config.toml
num_hidden_layers = 14
hidden_size = 512
num_attention_heads = 4
num_key_value_heads = 4
head_dim = 128
intermediate_size = 2048
vocab_size = 32768
hidden_act = "squared_relu"
norm = "rmsnorm"
norm_place = "pre"
norm_eps = 1e-05
positions = "rope"
rope_theta = 10000.0
rope_fraction = 1.0
qk_norm = true
attn_scale = 0.123
bias = "none"
tie_word_embeddings = false
parallel_block = false
extras = ["capped logits"]
init = "normal"
init_std_qkv = 0.0218
init_std_o = 0.0
init_std_up = 0.0218
init_std_down = 0.0
optimizer = "muon"
learning_rate = 0.0146
lr_mult_o = 1.5
beta1 = 0.9
lr_head = 0.00524
warmup_steps = 77
schedule = "wsd"
decay_fraction = 0.614
decay_shape = "linear"
final_lr_fraction = 0.1
batch_tokens = [65536, 131072, 262144]
max_seq_len = 1024
doc_mask = true
train_tokens = 486500000
max_steps = 3477
dataset = "wikipedia_en"
MLP neurons of a small language model. Each row is named by its layer, matrix (down: output weights) and neuron, and shows model dimensions 16-111. Each number is 500 + 50 x the weight over its row's rms, rounded and kept within 0 to 999. Numbers have three digits each.
A block is one neuron, or neurons of one layer that tend to fire together. Before each block is what it responds to, as a language model described it from the Wikipedia text at the highest values.

Short first pieces of words split into several tokens, such as Co in Co-writer, Co. and Coogee, or re in reinsurance, plus "made" in "made for" or "made to".
L3.down116:389559600469506480431492519458540497554535545533463510506342438453495475415441421326485477449425376552477614462470449522480398547391476525472491504451352456532436423489500513533529505468447484558506521525515464482522434488573509510548536451498507432461497492526447550491533423579552487495
L3.down806:435490461471527424564484514531459501419473428475422587497444526481513514449502465562456466577459459526448442551430473493480513515459541459533492502546472496426511467507510496579489587500457519474522558463546402516474487540486456482467593420506501435528543517573539453463512426493507504456
L3.down1119:525529562465468457464415491531550588505494466510434510489495476412492453447474523447462508459521464477453507464500417439573477542464566500451516539482489458455576432510458475572523587440560365595472615570486487428509540517517494577527461439489557429488489487460446542481492440540536520441
L3.down1153:460485503438562465591489531458480533475570510509555381533372552467482471426463516493433524424413487501499572532466466525558529497426583486519485534502467451524452479527610499555368525551431403502473424570522493429545455492543415558398444493418598512477498558579504524520589473510501562501
L3.down1443:498470675441458491447442535504422549524441538559480510563478529494507537529458502471494530336456496479521486528479536470461480477564434528511575545550538544508529504462453470495484420438441519462540577475507504531516505472479569400466456536550508495514492466429469490463520519561516506640
L3.down1542:498402531577482522492486463491519516520595569603481318488480468479466486463464548534473518431531383585509579470411579547438492575443462549449464518454384528468504561577544508444537457500376546491511477537558502515456442504476549448562486484473433462532482527505462482536466440550485507578
L3.down1625:517374529503620532488485460467499571538454563529537497522435495477465556445489428452354472438549437456411359490447498460491491477563521473503462553647375516499465498548453447483522666536468551512449530439456556558536547494541543509460528495544536550416495467454472519461479463484512479425
L3.down1648:494507552495462450484516509461508504480558551525483480512512439406492456467430471399512532455509520505531434532504487530484546565440466531497550519501519468609493539459459498516553513528486456555480470507473512435550498490527486566572470414512477454492382491482432526427538550556551514556

Word-piece fragments inside proper names (Cre in Creed, Mir-ce-a, Pon-ce, Bre-uer), plus standalone nouns like table, Cabinet and channels.
L4.down68:446482382481547530505466546506471449545512560557554558530545499458462495428503561576511539501515431463375558557539589556486609521566569506618516555469516553506524472495453554531476550559535460536480522461515464490545512632574506604457458420525528509533489490508498441563440488445502501409
L4.down286:541441374441496490463506589595510546522509497474445408521527501536520425485488533548494535490450523591437571576554476522428477545498485493518411557474599408438527571509472485516494518401523497475531537473503536458478578506522559511508539563486531416504531513502471510557515541490446545447
L4.down423:438486535521477554395435592591539490453431435507497436446493557499411428500520426444447485515491609482494456512565420452539516506356463509498547456543508599459463568464537497430493515434471301500533526576478471434474492486515537441558479462464542475558538487520501451552531549513486522493
L4.down484:518545504573468542481494513510505503417513526468484512521541469572612603526477656456512583557467538471454526510502449614609433551532477555406531534529542436497522472498556529534460520496563446538572551526533505445537443481437458508567525544468581541538487458482456481551547518429497494552
L4.down629:473548535428469528471494567507512533494458396513542520435518404515456532531541484429559459526467426546528579553493447502549604539409487494570505553564470391552572491569459527527562489500476456485553521590493466478525401496492502418491400479566549449489480527531482479505472554580560565604
L4.down1243:424503533496445519453566462421463484429457513611430464414517543534470541553524524557501460475455521546520494498480466442521486535563517407409513470541445602524573433444540480517570609449549457345523455461427442534488499474528492512441422545545558537473497523448427449534524534532508427397
L4.down1348:460556543433508435396480535480447581551486449523531522501503597526503461474536544548489466468465455441523465571519451441589475555545512518471445579514525402470598482505422530535490532471519474524513515490480518579486514536593474617488546510536507510501486377478470544494526425422478428514
L4.down1353:542466499528521501400546497448524445537518474480508437522510517500530475539567591495500525526482500433426407456496475472493458538450492472471512532447526463438495434484489553523463576464465586437512493441642481449468592570550493556469511396459511454493522523506531509556526428499468423482

Fires on the period after "No" in table headers and chart positions ("No. | Pos", "No. 1"), and on other abbreviation and initial periods ("Ph.D.", "David J.").
L4.down379:468459513447522570555530487489415531545552421501551552506550525532575464486498477537448392567555530469441504501537513470507447457465472565529469443509471565455471473481473393507453533431482437448535457593505546434465557551510551493492533446519570559482390465457484502511475469414510439474
L4.down1158:539445407521564572567476564437498575479497568509549555515515479480494508429501514464441474552497479459438472380490440564546535501379475537548486637459473481495529485455535452510503528541577511470456549441433392470505509515554504571498458480495577498543547535597437489496576523549358533592
L4.down1179:567436455480474529510578555582516544478536534541572460553552466464475486517440510503538521475486441470437459562507485476450432590528503520551464565429452569505486396523536523487483427592547462523524499439461498536532516491456587495461543573489459571513542437464474440605450433460527540468
L4.down1549:486462544490545456490517487594397442414614510583545464503611497468531461559480512547522464563463505507477450421431497431499524516471489559485413461511513481472477459546490528541546493508577571532469452433397468622523552526434466551533571526495472526471559500549535463500434497457493453470
L4.down1627:541502554544438470493634450584530490466418532499574487402430605512476543539524442516465479503559369549538475549459496445492418454518505396462497605512486506522580500485489523483575524494520522528480571485476472482461543477552509413548420464429445465496498456546494600556548501431499442544
L4.down1942:492538555496438555528533460420475509549486508516580518492520461511446477512555448581516575559485489482458463516538543478506489458476547463500505473477545437515518483512489510516524503566437473517539531507490426496426572473553478489505544553470503482495511429468502491437578471491456317531
L4.down1965:523556527491507515522610457499497515575473442570459513465479423484432526460421482406463488560392457470477523506581527406476470501501494484481515436490506479487485503479503502530612417520539429430491525506468456546521526463536503489445596508466404420456491538498551608547499501399493448451
L4.down1997:530444509449453450524590592500478623430488536516585546448506514489562599574528523493525519458472468532537443515505518539543550523485503573544405528510552512526725569519587484583559545424504428551455536567438440529505464535499487567526610533431431494466581568560494365436463563455474462480

Head nouns right after the definite article, usually before "of", such as rest, effects, consequences, front, mouth, result.
L3.down412:484570491523526498451540465575561409545465411541453550472525529482572472568546481521489502516495472563465543499613484561491549517434472592450497502548383496530435477553540454492514498413397457509525491493531487430565473516459546519495466477508532469513493500465525414506485533460540554458
L3.down476:414528544469489568595511518517482534612421532427467542403529511471507484456477503544568550510563479423465511513375571532580557558484506517482525378494516514547438543475485550446457496516377486471545474454484521435512496501503534470556514520411480483480485528454483471489483433419451518498
L3.down602:591594504446573454421535501452456542499493422560568519504431487422470524512407450532411445506511459510474560429562545475472545554465466525520442438460502532527456416462476521465460475650469447460590476536469546512492539540407499600455451512464461443549439566468457463393392493467471422549
L3.down822:545525463567403525506496522418501483561510481437509453409516609470480488431416503422475464528464489511581499494432437532522472491557487455610562601524459510479516472568486537537547527355448561492555540435469538519520508503486437527518455488572484380431604520519469463491587465541477480447
L3.down888:533507504533467589514423600557406531559492493465509424517509469632525501503486392493506408472579473515518586474517478510511649514479602532442525483524472569516394523528524555581530541453546553472480444535506501541494494511472527509468439501404549568485380450399431474464402484478409484527
L3.down973:535467495481469396447523472547403574462477487432513569527536539532538528513421498452557554496460478507606469514438507570443593536536449589523543511517466648393479473451420507488534473542525447519488507560544448486557485445481592478574461520481483490483421407532568514438528439423484457480
L3.down1189:596441537468528501532522473580523544453450528534561436463495472464485481526499516472474544568507443474438531518559530486514575572554484540467419408504558515482538426470559547478467488499470522545560478524518411435418561529486425571430483555479569498509468465371630487509395507516505333567
L3.down1913:467543491560500517430500549464516581428472487535534443587500530495452545523402481540449589517508457529530468566487494525521428463568525466542530500495536496440477547431435481462484465543508494512512557512478541587503503508412486501535520537592461466542546460547455563454437549429543437531

Abstract or action head nouns right after the, his, its or their, usually followed by of or to, such as effects, use, ability, role.
L6.down196:512517507527576448392477566526491465480489477492441505460537562503550469506467437448428434470537566455482506557486557604478464509583514507463504571424571457560554469543573447505536504505545547471441458523445456477435558490516510593526485516513481521498428536497452511515500593516540488451

Periods ending abbreviations or numbers in tables and lists, e.g. Pop. and Pos. headers, "c. 1497", track-list "1.", decimals.
L6.down1270:485452450553544588485430613484467441478407430428541443455540417453555469531495407543473595552586535470463509479525513494496498458535556505453492511428515455423536485444549540565493393446474475429588557521429492477569426561497516525461551535519348495417460499484529462537438569483471487422

First byte pieces of non-Latin native-name words after an opening parenthesis or table bar (Cyrillic, Hangul, Arabic, kana); weaker on name-initial pieces like Je, Tur, Petr.
L3.down27:544496543449450527534459454546459446471582491468482520517441587491520464447506605487471509470506548504461492509510451480459498491485518476496533437525490529475522487518492486511520503515498591357485458442449502545470516481519428388486542526436457468554476412476454570533489445473626594480
L3.down268:518527494519536509494454433447524510446565581582443411498487529510469536490479503411408509466567523516424495557595411428451458478511586463581540513518488589484594511657551533564452479421635559461442432513451486503526448487596517447469588568498433488492478443369453590520472529540629516435
L3.down329:591546446523405507488450493472457477551486483473556533486465512489488549493524520515508536522510425452471518598409474515519515504484555487544459484498475561434490461577508527501450480525502534560566567510400442494574520495483510388460466532525493485498482455523551485456513516469547570468
L3.down678:601549365462512524451475493480503507520579551480476471529487557470494438446412482524572570501574417488423526512478559497523450474524522518514531500529539492513611467521631415494512464546503505493530521565439528487572498479621483427506445456471543503515530474490499478510476622436570593516
L3.down953:498506454557502567494448467439433542430428434539419469554472477501513441517522399525492405456497440457343490540429520474514495486467521515465482559496468479536470543483493417492447506428588506426481517489477479564521497497489438451611502368389562463478470508499513513562544542584494514519
L3.down1080:489468490501581570565474500462464454496502546517562495582462535546591533453473490433452450592549459541424511529491447558526422449556490506545443590475483517446460465512553519513420442610612529466520554471482501538468543556553582471473455522338547435574499488442475531583472553498467531487
L3.down1448:420540586520483496593484508476466505484501476561485473507440448427407506432542574487559447495509480475465481522536491534506447550445418550517569490540566504529519532590408555462512477447524474525525467425525502467508465474446412502486448545483639432591466559480421543530497466454439472557
L3.down1970:448445480455443421494583452502525475511499493547633469456603397577484458569491542468486434483513492436553530522456522547547479567554571511434472434476508524459480481516396521470532463423475501460510488539533583473490513548449450558536480516520475509592605563585378448492474453533458461475

Abstract nouns after "the" that introduce an of-phrase (the help of, the will of, the reach of), plus "Dr"-initial pieces (Dr., Driver, Drury) and mid-word fragments.
L4.down210:453493498471490513523443465571463502537503561542557490568481493487466479465469551467484611458547511531539432603492470502475460456538525501440549556501490527452463465585584428485561557496492471415556492402459446402487456395526491439468471514491494454542439525470472444504517565451536497510
L4.down432:458517469490472446482505441476579563573479437504541588439513519446533457476490526539453615527503549399438474518506573496490501471458405481511521543542587535550532527512586447554469516526464459481501461486469584525544483529505476504566432536504507491565592471453535546452352441429533431492
L4.down793:479526615462543528438515448549536439454507550533503482576619553403446556464591431482444452452511542487530372515520513539462556436455502467512581496502492497508464492527533499490447466527514471501495549486485559546517465519526496396496430471483473544427584502495538553543597568469491462549
L4.down1306:566449560542462461516497479599501520517455613529546498557506475576421404487418527431524569443512467524605401452480482487461550614443496600479641506502523582507432517529589437516500475499510540534437508523418466528516479503469500449518441426530479509427515542557489514520508628484511474535
L4.down1637:385522524424432537445462543550538518546533525606466568463431418495453525464465482461508534461492540384400510489474488513502571435524441447467523513580552536421444506535524546547468511496498515488359543470505431538544528466468504434549485492437456449569524508507452498574499579598514464499
L4.down1660:407548474476529555431534473398486406481454475524401535545530520484468473474532528484493597548466554488575394486470414505522474451427505501503495481481500600531420547530520494526528633576555494492599426506459438572466472485480576476520559537546519524527549527517467469522436502527517467542
L4.down1821:543516551506548433366550572562528499557431482453523509558501498452394500445509409382546499521469489470525427470543530462566548414458446593468571497602549628514467408585471527525494569588468530444567522523530522480519568400552467494488483431542482409465520492539339493560512487442558487605
L4.down1854:477487507481443482542504448461407467561596553443485538487522489446529431519451511501493519521503535467502563497497379432517516534499570527459502555422492570517488508501466557470547437538482571627545506505435518382527528547573484465449467486509505552501497466433605418452551493555475556533

Second or later subword pieces inside proper names and foreign (often French) titles in lists and tables, e.g. Je-une, ma-ison, Dae-je-on; also "no" in "there is no".
L6.down1244:550472432510491523501407540534457553453462504540496539570461547449423593427490511424446546583518478487517403505560476507524490513509397525565430506552572508530472576557447479528418440547474495523572506533487490538430466470494497447555583452518429438529479525401531531487515525519476518416